config.toml
head_dim = 64
norm_place = "peri"
extras = ["capped logits"]
optimizer = "adamw"
learning_rate = 0.000411
lr_head = 0.00634
final_lr_fraction = 0.1
batch_tokens = [65536, 131072, 196608]
max_steps = 9010
dataset = "wikipedia_en"
MLP neurons of a small language model. Each row is named by its layer, matrix (gate and up: input weights) and neuron, and shows model dimensions 288-415. Each number is 128 + 32 x the weight over its row's rms, rounded and kept within 0 to 255. Numbers have three digits each. A neuron's up and down rows have the sign that makes its largest values positive.
After each neuron's rows, "fires in" lists the words (lower case) most often at its 100 highest values on Wikipedia text that the model never trained on.

L9.gate1133:175164132070163113072120138142151131109140053133102167110137148169169206204145161133193166146116101126116183105099150159127137135134129161163137139111113135088151160096107121080111186096170130152097102120076093124141151181100128180092131153131135148096124123124124084096126157109179117128084147120137109117149082186108152132118125098143090117110109159127086084065117094137153181075161
L9.up1133:170100146135132065123121116176156154183068121118189116144175133165084134074139087129173136142160166108141109127131075102148179071139136101129095115114228161153144138174104169144112108150117155181109107069102113107116101110124157068107106099098126121169147108126059169074074104086223143121134149141103168120137100139114111168143100155089149106123081099094126109103167176119122150082110
fires in: "the", "caselles"

L9.gate826:151096121175175202059130166150181127115113097158065099079061162103138124105174115099170124136129126151129128120125131137157148136090056091093120120133133173164113085151172116147091142155151152128082100097100154065135169194165121104163121133162201111155166164153108152110085133126165180116127117126156143112150058060134149146118125106080146079139122121096082136089154196148159075082092
L9.up826:106131143126103081172092082070094117107063179134115062150079128109143127137157147114156193158142153134148129104175106118167173091147092161149112112121154136101152149160132123079123086109098097215136086103134147152163148130131107105084115111122114103098096102128133144137120114099113174078110161124194195151120137092140184132096106141146073112138081104130130120108101161113172137138140
fires in: "the", "a", "an"

L9.gate1727:141168131128168110128166167109099162151137131124118118140074138170096093079134116119194151094129056095088117063127109140150097170110128159117050138108085124047149198127166136100056158133153136140121176164202166121110183130102158154163092170084208103049148167123081146149105134087158092113079179070073210133123111075115127090116101147129124110154130127159120159209179185120082108150129
L9.up1727:084110073152119161151105121106132143110188097099144115098181098102143107199112108146147074148140137107119137114110133152095160152157165165134130101141118144129136160136131107139157052083173078081152093078124130192176089179132160125100105065159106165088068155116188144127050130123084149091092121108139116143115114140129123066154154075092070196188140094101068156118085155090144094161109
fires in: "a", "only", "an", "now", "the", "still"

L9.gate694:142188096091168099128110132089117139098185115156104119071073074106125140162100124147126085099188132142144100122122086159177146143091181197092129165158090124137120139124176104141118097136176156112121134121124182075109111081133153090139134078158140131118150149092104092158112084100139153107162064134155099139114088070141207144196145114118117203123142190102133104138145164043069116117157
L9.up694:108140167118101117126154134119111152125099090060081081162048118133080171157072149105090075174168099112196135168113133110125176108114083121142122158168150111138070101136127125064144160138109130120139128104093096170115094147141142124122111115074105051146088165148080090106150141185060159172122162163115106127070083074179156162120117117128165174148136054146109096094125140130201098124131
fires in: "as", "the", "including", "for", "its", "by"

L9.gate2806:162053158121193067149151093111161123122115080122117182135138098153054108110137133149114139089114129142167172151132128082113160096150101162142136065130122153120099094165171153148126148131180139095207129132128121155175168185106150110079100121172131176110161150120147117104153046144125155137117144153114156164125133134171112142108104156104110203166125086140111056135151098101145159130137
L9.up2806:157162175100141080139083112072134131137120119135156111158124121139080114141133120173199116085200218147132085123106126126104076126159130145146133098138095133136152152112135125142181090153160113107129101140133127211116091121048120162079150121145161128077055125106108116163073095127149128158125119110090160146158043147116094119175108170150084159143115094083122119160108138146113147107163
fires in: "the", "weeks"

L9.gate3794:129170184175178079119131129121076110123150096185114142080115086115133105130132120099145139082165110057162156070149133122080134159128082173086073166081126159163171151154141182140121140089146131126144145079079137141160141096179127173136121111112160164091113206076052065111082166128087170083150122114066141101101131071121117138145139157109070105170140119128075127146157120121119128119120
L9.up3794:080166079150175081182129133167120128126143171130146108127114176102139119135050138072149113198112164153173114161099118138171116120109166154109121093126074083161138174057178146099090121176172209193169127101122179128180094172159153081109091139070184185109088157137083077111144154110073116118095093094105174146184137138142115174178145151145142070145093148141112159120135073124131124142123
fires in: "was", "is", "after", "to", "not"

L9.gate1448:146110091129161118092147161160137208175071107143162162110089126055112167113102068087149078111078134114081099092074170110058101120109099123110131128098155184140084087146117133173133139111168217111133162127165168091093132129110120168173126169094138161158085109145122099111120131167144168091119164137104155066110144167098102164084115117113092108118172132116133110123083162075161111048101
L9.up1448:123048063155136140074101100100100111135090141136056114136054134100123129123149112125132192157083157104082114150069107165170152079078135153103171075129121175092070096131099158126079193162133153067173135094178157155098126114087135111156204115117152112136099129110126181106161130167078075130148146130097117166112153106151155113141136083136173129156138155159102189140118078098057126162117
fires in: "the", "s", "of"

L9.gate3158:123160144120174093156103119133149132150117125136104109100102128166170126062118141161156155132164119088141154161096163036139033055188120159123189086122084142146112126052142167140086145130127166152078148181101064104165125166131167053122100152161083140151156140095076159147089176128143147113181104120098111096127135088103110090089115141111160122104119165113133163076118153147117185121121
L9.up3158:108133101156121148109092138121151163099125107166108112117068086162108104109125131135106112161186139118177089154131098138181107045191075208176128127134133074110118176085153108173131119177132181166132139156152111058141136133133062075173116089096135182145140172165129129047149130187157178139183111124181118075118167186123154127141129126076117153086125100184108105138136085145085097081149
fires in: "was", "being", "were", "the"

L9.gate2065:128133132104178121125092117187148110044056116139158093141127145153115108152088146109179143171173083143199131120183132147127149095129093154105105182150070164108171117132125167087127150149116180151179085121112150097127136144146080166141067112134128115126137156107165093111160148126154136134155154123146185101130150136070103145107096111063111087127097094103087171128143137116144120126138
L9.up2065:092068131158160097169167145105114140108136120087128070098175130170115157137112150165167070087122094123146110141076123137104095082138110029141108054093123172150100098140151186098170120120148124129173154082094106176129150087212107070088062058174107102156111107114120144074129155078143191142123093092185111113132123152105084140150100192111086092150118153073096133142147134147129042160150
fires in: "the", "on", "at", "that"

L9.gate2588:089118100148137064104108146087093183114155139073094139156115104144104136165101118052204136114096157108111125108140105079085130121158109158136075131133101157110116120124133095108139111147215101178116149128193124136098133163124137119129066150123201129113121128150100086048128133161107155107130211153174130102130140162047087150089139078164150113115115151136063185072147106111168215061100
L9.up2588:107126135135130138089083159125083139132080095054109145133161128088104097126139165120132054102159121149070099107151145104145130097101137113107128184126179144087075153165089111149078155155114130154170172123102169159071110150117079140190113138150147160106122103132119176126148123162126131144125145079197124174150121036215134097145138090140087152140112115138085170131105149121138122189085
fires in: "the"

L9.gate910:140146121144141157141148074164113148118165070059102153146108118149159162101147156154141081150133131163146105143130147098155112061166099128071153113116132132092137116096155170158134104102115108145097160118075058124121105157122125126151135185129157140093185117072131119099132160118123120047159155077088131181154134187166137100143031154149179101099097130132131168123137118132151178148127
L9.up910:139083112138129146145133126079070129055093143033134130153125061101126111173124135162125152173163146146119099094111132138168197105101112101194118111132139108092126162074196141128145139157109111139160139090147148197097109162122074093077080166118075181118149168125158126125126106124036151092058160075155087066112125084118125114127140136128176127173126149112072161166162102089133075115162
fires in: "as", "the", "a", "seen"

L9.gate858:094160151148173174109170188165175188145162108086076171140033089114115166056130147145166125095151108097094206073152128174116112064137144190142122176118127176152119140144189139126134159084145179066158108138125092110117173180105104086160151120101145102103157226119099135150067162143130210083117093125093086061131101126116109148126092180106130168094118147149165114078150139119115090134077
L9.up858:110131060074123223085125126072174138147172211160182176139145174140105176109134146143162140114105138141077097123122139135104158113129156103104140090094105177101124112165148146179158093130155096155118156185153111157124140145178130144145155168150165122113061136126152112125174092076151141086184123173073080142127174175129109143158088093144168149109131168093149133075131143096089152128194
fires in: "this", "that", "these", "however", "which"

L9.gate3023:140120191166156131118143144096163144107156172118109228164111094115101171077088116138155119156132111156128178145147138154179094137189097091126162123128075158131081102132144140171156124103143102195093087158081093096081168112166088078162107095118156127161141195064107095202097072081144147169090143141111082137069156121080090117072144175132102099095138167172116132147172178109137119174123
L9.up3023:104075164117121153110159128156138126142083120095129111078150102159131111124081130106140136129178144114096181111149115113125101113098074089102163107117147149095080151154213157134096056180118080128135080115099158112096135132113121108148105126120107091148145149122148105172140077149146079163194079036094073115134136131133086095093144156160097062065171139150118198170122103142155097164116
fires in: "first", "two", "many", "one", "some", "any"

L9.gate962:153058161165145100113089092182133167113167122117167112159108112144139196148088103112157137201163153119157136119098125071126094091191113147158139160162098149201126147149119120101131157126122159142189156106049161084056130156116086162137111113093147096127090163148090099154155135134153131123161099125088090105141110142134153145073132148144181160098118157142112157140152092096149085056073
L9.up962:059125147132110080068083145150135140101146111114116143115144120149162095127167138152131160149186114075110131128171117107130068080183112160129125162088057096151134158097125099094186038131081123141157139154135113145100188153094103073131074121100146163139095157177118115144088125146095107162143113111096113158133147125114135072111078138145061094106121137143148071156081169184094144093112
fires in: "be", "been", "were", "to", "was"

L9.gate836:090110128078153112149152149184177104162073134126083136129139134195103148117096121180129192097131139175176194113082207114167109107088161156145059155154084191140088153075115104112110169138147137132105150187129095089114167081072124163123169113140178055121111131138123134084129130187091072076117124109111107096055160162145146104104086124088099116149122196093088146154125143116064117083129
L9.up836:157117123130165101063035112126138109139140043149150082115121118109151129173132170194172078148091122153125090048110148124186091110087095127130111100095110113140167111096175122125121093129099134132133101115200121131174125094101146143094140080138166126103142149111115109136136147118174124146085128106108158134103128155160195123153119159167132112077145114066120098128140175083097146155161
fires in: "the", "third", "center", "it", "second", "first"

L9.gate2096:135120161188145128147132109166216102137138127085183143155127158123137152140105107164176167110163131049158150085103136118125155137176104089114160131102110190142114171118126127107099127097095169112187144141139135149155136135144133119199114162117144146110145139157124069100096147148078114212163118163136070092114157060171198155158142165106098083157076132162082111200151136060130079161130
L9.up2096:129074138102139084162137142123082107161126146132189155097138147119056113129140121094146129191142142083085100145121096108141170164097107121094121067153119086110109090157118096145099106113156121090158080136192131144123149070171179148163142192134092107165081158173113085138115118094135136137099152153173081155102129066177151154148113143155146121102118182128062086159140137130082148126150
fires in: "the", "a", "an"

L9.gate3360:155099173134185151126149154115101130096055113139146164146099136176115162099135142174137167120079085171132131110143139117164122179210105106134195162137119126153099119154175205194138156124101186185170115157125078137140150132153125081098140162154168134126080193141098074116118120192094090098139106073159082090121177167092093130123095170046088119215137074159078176131096145079143083060149
L9.up3360:111134135142193107102121096113119121118113078191134130138065130182094090091136118138107138123112114097104158212144141158135110124182126128125190172112122113109137153088170131133155089117167140158094106111113117134150139108151135094162075109082151149178085134155083183098139130107161087131162052113104104120159209191149096104158110162090152134146095103169100141158111118142153158053133
fires in: "was", "were", "is", "are", "began"

L9.gate2837:116113157118149164150150122148103087115105130123101143142116100122110113130149090184106093088128100131146097149146186119159104095130153104185129157125167115116143143118207123122144115128137133101137090179146114121177118114061078133094142188174084127072125167125087078171159125139186156141111048133150140137131164060123139111138112128131120098120186099135131079126083073143115129179101
L9.up2837:088137120148125123125171144085110170170109148155154148158111132141103245094139106115107211144151116112084203114133124146128082125140076142114120102160155133133089132150101143074144191134091138155142114112103140120125121180119083089117170194164145175162136143142087073093153068137109084090169139089170136120075135150100155114122072169134162132094191049062132106126147138114088156114123
fires in: "since", "his", "its", "the", "their", "s"

L9.gate3882:224121082135172123124090118166099143146140157112109089138133165130169161173093080145130116143145159105097118155081123146122082140183192131091109109174124210111092090156113169088131133118147150144180125135134118098165148097124080134173162113078180101126124157109123093183107127132143147142141164122162090146176120086099107139080081046122183207132188130198107162101170160140132161064102
L9.up3882:170121117157088116139147157144107130091096075123076097134129125132131145174070122070147084061104135105197111151153131145104142143109130141119164137047095140137123125129176117172127103124127175136099118141141142197048116125123093104128091139150139123182054129087122098139126125136119131077089114108160101119097123041149117157105124095102065134154146152088133186133129119129119141058118
fires in: "the", "its", "whose", "s", "our"

L9.gate4116:094152166078168117080119148140126131130020129094086138102101104139133136132109095115149164154128111122097094188091133136164127116090123162115147085167120126116114202132133130152079110066167155167103145181102132136132129116145134156158094170157130157175162147163095145133197124127145087133137085142116160139117142118110157166103127107161084127143094197139083133207133058090135089148131
L9.up4116:119102117138161111110114115146105129159159154154129159117143210198148110099136170130097110090190135076129167125124113151082088088170110166121087110080197161100156113121210155180132126163159163104125158098123108146081149190142127104050088099107115135119098164133098104155113099141159107063184145166088144103148150108115117130143121112123135083178138161176157091185149159116148145151157
fires in: "were", "was", "be", "often"

L9.gate2692:119134165128143114144122077163135121160139092141134120198157148194120126144054163120084101136160123112138139085092143128125087114144112165134129139129173184107146094126159123109115170155116196183168091085065196140069168168181098175189182103106191144171124074135136133144127125111091144094141153156128094135141120078136148122145164130065120125204138121160104083118150148075109128104119
L9.up2692:133140116085088139140100063103123138137113148080102123125067143114107113149145046168152123176159123105170150188155196138162115146065156125129142136161095123151092188161088135152107158136176109183054160204136118097168159153153133109132124137171080116110110095123135096123158063126131066147157137192098102114116161173097129177080120162150164121140178064110095112154138073161115151135172
fires in: "s", "the", "a", "was"

L9.gate3323:117134147127117138159179133069157171155136068096192151114163155168090142048127133139129143149157121128153051180164177123121122084089141163124161103048129154145122163116162092144128159113155151092171125166146182103182158097150128128211088136120166130153107151138184136171067136140140113150093161136125136130112138130158174137133077087124171111186159125164118158141117130120117124084109
L9.up3323:092092096195143104085125118141176183104077048155136092107111090159175094164105086193130130105062096129112121154143106115089124130186120158154088124164137161122151142151081111189117083091131147144092143144097180118087152096161120102132147133130094145115102100115105150203105101118117097169144172078123182134142114103137165118087113118103141157182133112114131126103112139140079104091144
fires in: "the", "a"

L9.gate3953:119118099128176199091088134117172079136121098094158126179115112119099082032113174147162115127199137144137110105111108172126119029151097141123126089109107138136124169137190121135125152123127158151168034131134046132080147145127138092155140102121126131155127121127090137088103150129131162109193102127172145122104135176098129110102109116051120125194087113154045167152132148043072126101131
L9.up3953:186108197096101113186112111125165129113120182088116169121130052085148132160145158094113153066132124184088086139147054146083132151133138104152121114120118158145191116142157201082165136119103159090117128090079034083133118097107181170141080165127094119115131163118116146126122112110117176123107123087113076133125171124116123088145110123165142162125185144140133146120123139106170185102141
fires in: "the", "her", "this", "these", "his", "together"

L9.gate4432:115138124140119088117185127116129155131113139110192168145134153155132056116185086147179157171145079166139133183064116143079111160146128112111082099168074123124127077166089136156145085101135123189143162139181153106169100132177138149143069129078111131105148165147095079096108123131112100137120152137125119171097116139057091148138063129121167148155127119127138151146127117120121142101122
L9.up4432:100157103115067100171078109103111101171104120118089168120146119090109159189121166116103134093113132124113078204085140095198191162184153147148127142119087133149092094108107187123170071152167098152091164094098143170088116137117097145110153117126102059096132139105163077088150133104173152128127122088103157147144162108153165116209087109123167129144104183161148146064134063077110111123119
fires in: "the", "became", "as", "its", "a", "become"

L9.gate3187:121042159133201150132072098083120151044153093105186132120161124154154128102065074141142160127187085185085077158198222131149159145140163157127166115106179124150107128132206182152101116144108176095112127131168125130150195117112144100186090127077147138168123170106128105131147161175093168096162100092096130117129148158073152129105105124135100092121131089181119158104096076161113124145118
L9.up3187:097145129089166114078116102143160166086113127106088129133116151159109193144133103122036108154143114161145122123139162130071166149101048076052087133131130147120107128135161092130145174159108161099071128063116123161158123110159122118168148139142145162103099118137134113096154133156086128098153147154151152093119123106141169110131080120077130112070181162091127108125126163163081119082124
fires in: "the", "his"

L9.gate1008:147054163088148132160100110163130177143116042121099128153107141116120131063162079097139125188178112192150128110149126169167158166129153170120096111143130121089155127106195102153108111101144118092163132098105118080122162156120086155132126103160175127133133131092089163156189071166097156142130148115095161128094062089070111148171170112187166087103118077146119091091101088131152136171146
L9.up1008:168143159140173103153136077130100112148086081116173134164142129068145086138095144119153179133140134137141113127110115119124158094119121096075129119178070168162089106159161139172117162166074080132124170151098081183077106154154114162101089102158125144087146055143126141141144072150150122153111182232034173080145134112119121180134141097146097089132099148138155126151092102160130111159158
fires in: "the", "as", "by", "with", "called", "of"

L9.gate4386:116181085071095137101076113079095173193123138069139105146138170106167064128114143158128123155181104141084127118154195147118124097136110163105121166171145167167140143132178143121114112135168140204167158175092141136084148110182113111134152141129115172157118120171118089153106104149133187135104124126133191101069125170150089082138090107074141180131128137040140133129106119094124098099108
L9.up4386:097119134130090214169098138083172145169152081056123133137116175160084125138153162167143202134142138116124101123124133049146179084174125147106133102115103096115100100170064165125138111129119150128113142171152158112112098149158095123109167056101111107082109110148172151149095162103074197119204146133145115115123114115205136164072080140106074152142115098151129085199121179109139108101110
fires in: "s", "her", "his", "she", "and", "ulliott"

L9.gate2815:165123111058125132099165116140166162138160125095090175115162153141130142141099159132166141129116147147109092043102146166197044119168079122116075144162118144135127077131162130108186134071116145145155135098159188121106177130178101136150155103085139177124092123157080171122146098150123110089123139126095144116120145141142187137151182124107115099130095194149103159164122126027151171119125
L9.up2815:122106157151135130091094145172107136180135161151124162127104168151093125088113160106110184142069154105152105175117150119178063058174134124104131201172126148125084128089171098175138111186110162165158105195131121126091102117097137178138096104086078130145158121117136086115178134124076115137110174114117101188174156156121133143155082159184142131120120202177097143073102152154069150095173
fires in: "first", "only", "to", "second"

L9.gate456:146118126125131135070119088134119158128139123049131192093100102144137071111097140111120187074100143147156102144169161174117090094152088157138084172156144141131168163157127122163141103125184146171197169161107112113158103102064140135070153136177105147110113201155150108140123194158131134184138146136157151110075145171091162143082104154125134077143103093095121110145133121083166122163111
L9.up456:112108110120125119111112143129161122166093156230097133170144163160084167102106111133104087132155143072143124183128110071053130152115107099117146136149079102161087188135178129139107112133136148126091143156144138139095155156156119135103112128080101173129141150157073089149197125133149089060146141124136135119175189159174110126161118123057127090139065167136122130150155094110177151095115
fires in: "was", "is", "also", "were", "being", "are"

L9.gate691:111111167101103110190106161101100190134149150120136142119099103099081081120127158109167156140116128079121087125118138143114123116111096106164117177152106142096137164122174180176153144088156096159148124083122141110169132124138163156148120076105135154102120123132125079147138090109111155225171130164128134103117145111097144091146153131111147131112146168131109089178153164092104152103129
L9.up691:145161154089140148193147085071143097097176115102170118150123151134178169118103120083113119108167113121105100111206147148156116085112105128114174092132154133096149150108138172095089148119132166160148150104072110113148138076151086150117170144151119119147156100155151141111105158120158100173136159155182135134112212145119134128101118171074105132110082135139083143177141099077173118137130
fires in: "these", "several", "some", "many", "few", "following"

L9.gate1215:095121224095155138147132154132159154108134101075143134180106164127097132070121129082216169152138141117089189155149094131123134113190112072107076123144151137094109154086181092136108143092154138164127120107135097132170136145159139112156105112160183152141122124125143119145120134087131113163185161144136080159107185101113140170147105162108140127202137146093148127097118103128110171151159
L9.up1215:110160164113221104134105083123142122125169097154144136160143120122113125073162173144166155174162110073120139143143126137142155082134111141115140164162202138137079084128174129141074157128055137155185111126151135107112113123108158166168128125129163111146191078161087132093160117075214145121115151161112116081152160104145121122096125129062088078176126178147107109106121064177119163111210
fires in: "the", "grokhovskii", "i"

L9.gate2810:180112178123146118129101138106108138129124102115102087136083041094140162160065097099122158091162105109143116128113154082119167113124169126161165095189088146090138147134167107137102177128216119141182100112093128115103137122113115134158104131126072113103116114106139137095128098120119151128094138139131102073073182109065162193142110105098167136113151134129120098129107142077119065088122
L9.up2810:071112095092104150147132136137172137118131138144125112085090199100145153145137185130114138154104083138124129092165118139083183175122145117119145129128115085165163170132140204104090167133131132163090160116151135091156152132145142108124156121168131085096078113151135080152106132137153126147128143124175134108086121140156137101111074137107084102137106176192138109209154170120141159121120
fires in: "the", "of", "as", "s", "its"

L9.gate3670:165121166089147115068131097087186123158150111106165152090158139123149128101144155158184163161190114142133130121069134180107110139128060073122143138122118138154097168109161154092109169156129149177105053102103094155139073127120140124164116143161121124131154134138105112132084144110094130202090102140202074117100141131107076085122051125066112198097145178109101139133168118070087103144164
L9.up3670:137146103118137082116079107102182140072085165103171110222136097112111165164139127082127100206163105113109165124082118107140161077165090092202154137136121145122187128078206078123128089114098124152091145103108109138131061152101136052106079122131129165062094167102138078109129118136075177124096122094129117107112123120145097143078143070135092130149139103117121142122110122076188105118114
fires in: "time", "club", "there", "this", "team", "her"

L9.gate2320:082102158123109075140094160119162162074193134108173112172136164120133108160122129120074109141132069144169192136152150060129112125148145182113089103147175208093131132111133162158147104114097167178187176161086062077133172134129125186181136120076085109171120126125169114158134120134128180133150155148158116183112157153153095068158132075152169118164144135128110195156121116109119145101101
L9.up2320:105146078066161129119153079094137118116104171041166157143116198134146130129102153174083134220108141103121124143091144090169144115102117128186101134090177127118120066175116088126121131117141164145137117170127096168139091133151128114092090078147113165079134129085156086141159111126120183101162129085134110138109132151151106040102125164159138103151130128058077162135128107084099164146130
fires in: "the", "s", "his", "a", "two", "its"

L9.gate1964:129115038086117115145085124129136109126000084053143171111095054161139160119164124101090118140081129129134119143103145195131167164158146156137100101138134160095118113165149128096135151165157144132096140147061129148112145038129109140128123161146143139140096103164061080161121110106114119137079126129130138162111109161142192124158171133193122094133154124096120180130126110163119112105105
L9.up1964:129058132098116128103081149117115163142093115071135094091134140114120148101154191104137133147211104162161160102122111162077092155100152146097127056109151168106105123119178165144155088154152129115132140183181089196135147101115128153132160073133118062125046115077197174127168140144095131162131182101113131146164065143106060158083142119102103081143124125097143109104106163183074107182161
fires in: "the", "as", "big", "john"

L9.gate2195:111150127110145108199148129106126146119139143080091129118114114201115121076147106128159120098185130138109156130119153073154048098194071141104126123201147158135128144163180123145149166183138099113140152145137084150099111137100096079090165168134108085119115136079131106123112107174170117124107122170104151120108133125134133164156117112146116166150157064143123100152115133145125090107084
L9.up2195:175085124103176141181059139166067065127154109125138134132103076086098109174143139137111107149129101127130130107107162146083103099135106178097089074131100145089158121139083070152073084124160158076157189178113122154157170155151125139148161075153145143126137149144129193153122101106129117153055112183135071049112130168108053131179098111122152103152146110101126150112195158104137143173140
fires in: "the", "changed", "different", "under"

L9.gate1725:104061162153164075152092161175141171116139123159132149178115120193146160086059114160173166136175099170133128108151116106149096117178076131174137108166053191121086099063160103145146157135130170143130090089082096070049179165103067148170116117129140188104174125145064108107114163141158123125141164104146179090160164115085118105108068099117147170180157160144094073164169114169132134096095
L9.up1725:128113153131113090141078102086069072121101150114142075180087134123126079096134123142125141159164101117136165107110121078064115168078120171119137141178108060115129117194088149144098099141113119078113126151079147148125173126113200109198083119104183126142149130164089095141159132089134094109116167209152180146175088077161154155152139107168111169154128145118171110138100134161126092139156
fires in: "the", "to", "for", "in", "of"

L9.gate2856:117115075119129105136098136120069096140166088152134191103110164135086178194124086163169110126172185180151138161113097097103160084109131161134153175155130186099113089194144061104161172097120119173130143116117109150151113096187102118094094102030121142155131174147134084168181144139143149082150085087098129097098102055126144105174102145137195119108151120166101099162152153090152131151136
L9.up2856:087109074092073079188072190096148082173176123150076123124158180147088119163116124124140132120148141096114101110151180115051169044122147205170104141169123135130151089123161143122118121158125101108188146162146105162155084097133170142165161066131149110088159129135178159128112078113156097133146106120099084090109159154160144096148117113084115120089154133111077079103097115081205118152179
fires in: "and"

L9.gate2983:134095098145152064134102161122156182137115120055150157173084065115170132097074147121158157154173174097187121132106103107072192177141078192107060086105167117162126132120155078103065176096121215065106103159151169147109091164109190128108177134160133097123176124204084135151142121081087072082142185140118079080134138160143052119162136128143188087111130134156108128078069099107098128131123
L9.up2983:139147067155137090163133089100093111091091135156071120131174098157176185148096105164125047097102133158150092129131145122137110113100095097077139170121128141103108151147154104092096128136157127097052102119176131139101184135179109162143148041083165097095120131195100179119113128128146104132126184105128177150110118072180154109149140178113073193086178132119126159166106193181196179114091
fires in: "the", "de", "hms", "of", "cd"

L9.gate3525:194109115165089168157136144106144122178117125099082170090107152143171123139077087122138138096206068159127150142140141107108094144162147162085115162149107120073170122178102107100145150160085124136111102141177092112142160054173116096086178079171147145065124129119159143110104087083147157164130137150092156110096123197071113088138107128132102109110161114149091136110127154100177134103095
L9.up3525:178149150125102092161155058134147177103111136099144140111173077150076123134176126167183158081162129146115108166086172101107139132178158109157102126123105106088144128131109103152118085137130104086128133091136084148172122089122126108065201088102147122178094095106123104144039147072117148115070179137139127094109118192162171125187112142184089099112090090108127159108147165126133153149153
fires in: "the", "in", "from"

L9.gate747:166116146093182107105172161155147137132120145120185179168124141129090095155104201144180151121147122088076092139114115118171129129137086120133110160152110154072081157078207162114073155120194119167156172109103107168138067080117103121176107156174162080108089126148126080185171157131139100128162146104097136149123205067130144121122078101130142137096053117156140134149138086110144100143157
L9.up747:097134150109156110133155147104085159101153092086150183167113170188134153097174108132128164142139123149117163161184084107141149142120169117095071115162081164158120112105147141125193195151202135077169139115165120122143101122106201157095109109133090091114105170158094144149084108174096110169139090081121129080131129135162074153132115099162083085144154114101151173098083101132150104197115
fires in: "the"

L9.gate419:150159096095133132157165093172060146052181163066099148108173204127159188058162124062124095099137138134180048159197082142158074068128132128160129135134091110046134104154128110122146093115097103102157171101130117130141153152153134169139108137138147147076151115161090131094172129152142117137150115129101118161116165101138137149091147092180114108134086137170108145160114119102111121167087
L9.up419:178148128161101108142150171137166141124111107198140136148177140121114156091100123059119141163142115175219116133160140140130137116124169129139167108145151158113088143150088172150149132179114158129144134173113064130118178148097226121102165099156128100121102080141048121124154132074140138195107141091105164124174089091073165085103130134139098120018167106124106145144195152119091123131129
fires in: "in", "on", "cross", "television", "into", "the"

L9.gate4233:149119129111109052156184165098092177097175130151094092160150130167140136193140140122131139125177147113132123067139167095095089052096097083137120108119071130182087097130197117119109156082137143079128066122155160160154119197112152190202104098120151118106120135135147035113107110167125151082151114154095179107125125164101161113152137124154145090129134092170132116158123086129086125120118
L9.up4233:203166076118113084095187145129136177105095134136155204150055153151158120124132081158088096073078071193117140154123133120116145141147117094152163167182074096103145100110185173151112153102177139156123133083162092149133151106138089148115153208090131187132059124112089115080122126114107127123146131151136144083135135124191104099142101142103160152144136175109147157105150172124158135131073
fires in: "the", "of"

L9.gate1325:118144138057172121131155067187161110118139076079128135133134168133178139113098136062138068112137110168119096120096133157097075121134152117154088138118106163173146156165121187156091117121157167144123151116103041148172141140129087146138119153144110154113069118153102133131077061206130074080190136158126109106166135090157096156123163107110175172151183145169133197117135167083126175108100
L9.up1325:111097115106151175087120131158095110212095111157104086134148132091171171115144117127169116172150156102122093158086130117092103099066118134110131115132108131174109139112102135096126119161073117117110067115152063160107137137145120151118154136169131115155136103164116168102119154106112173155063107118105131124149177115134114102070139162078059191103207131087131157109148185113118185129088
fires in: "the", "from", "in", "born", "located", "by"

L9.gate3966:106190112134155164120108164136105180182143063149125147125074107143140133160103076094099156155193121133099130157133094128103111115177103126083119168229148141100144144178150168131120098043147212128127111195160165118122095092133102104072145150183117144162135126134134088142191117111085168111125138147122108111091118186101085122167160205109105123091094172147105109153196143089187130089122
L9.up3966:118133149157143109117131165110114109122234153095059134152079148155115150115101139090095121100207134153157108121183140160082105141150058134147115111083106170141177121132144114144147100126150132151086133111104195189096120046108122094126085145133155158099119086129048141164113112137132148173198113142195143105116187200181137130165136111140125171081113136138107148072066137107111128102189
fires in: "and", "but", "because", "then", "things", "so"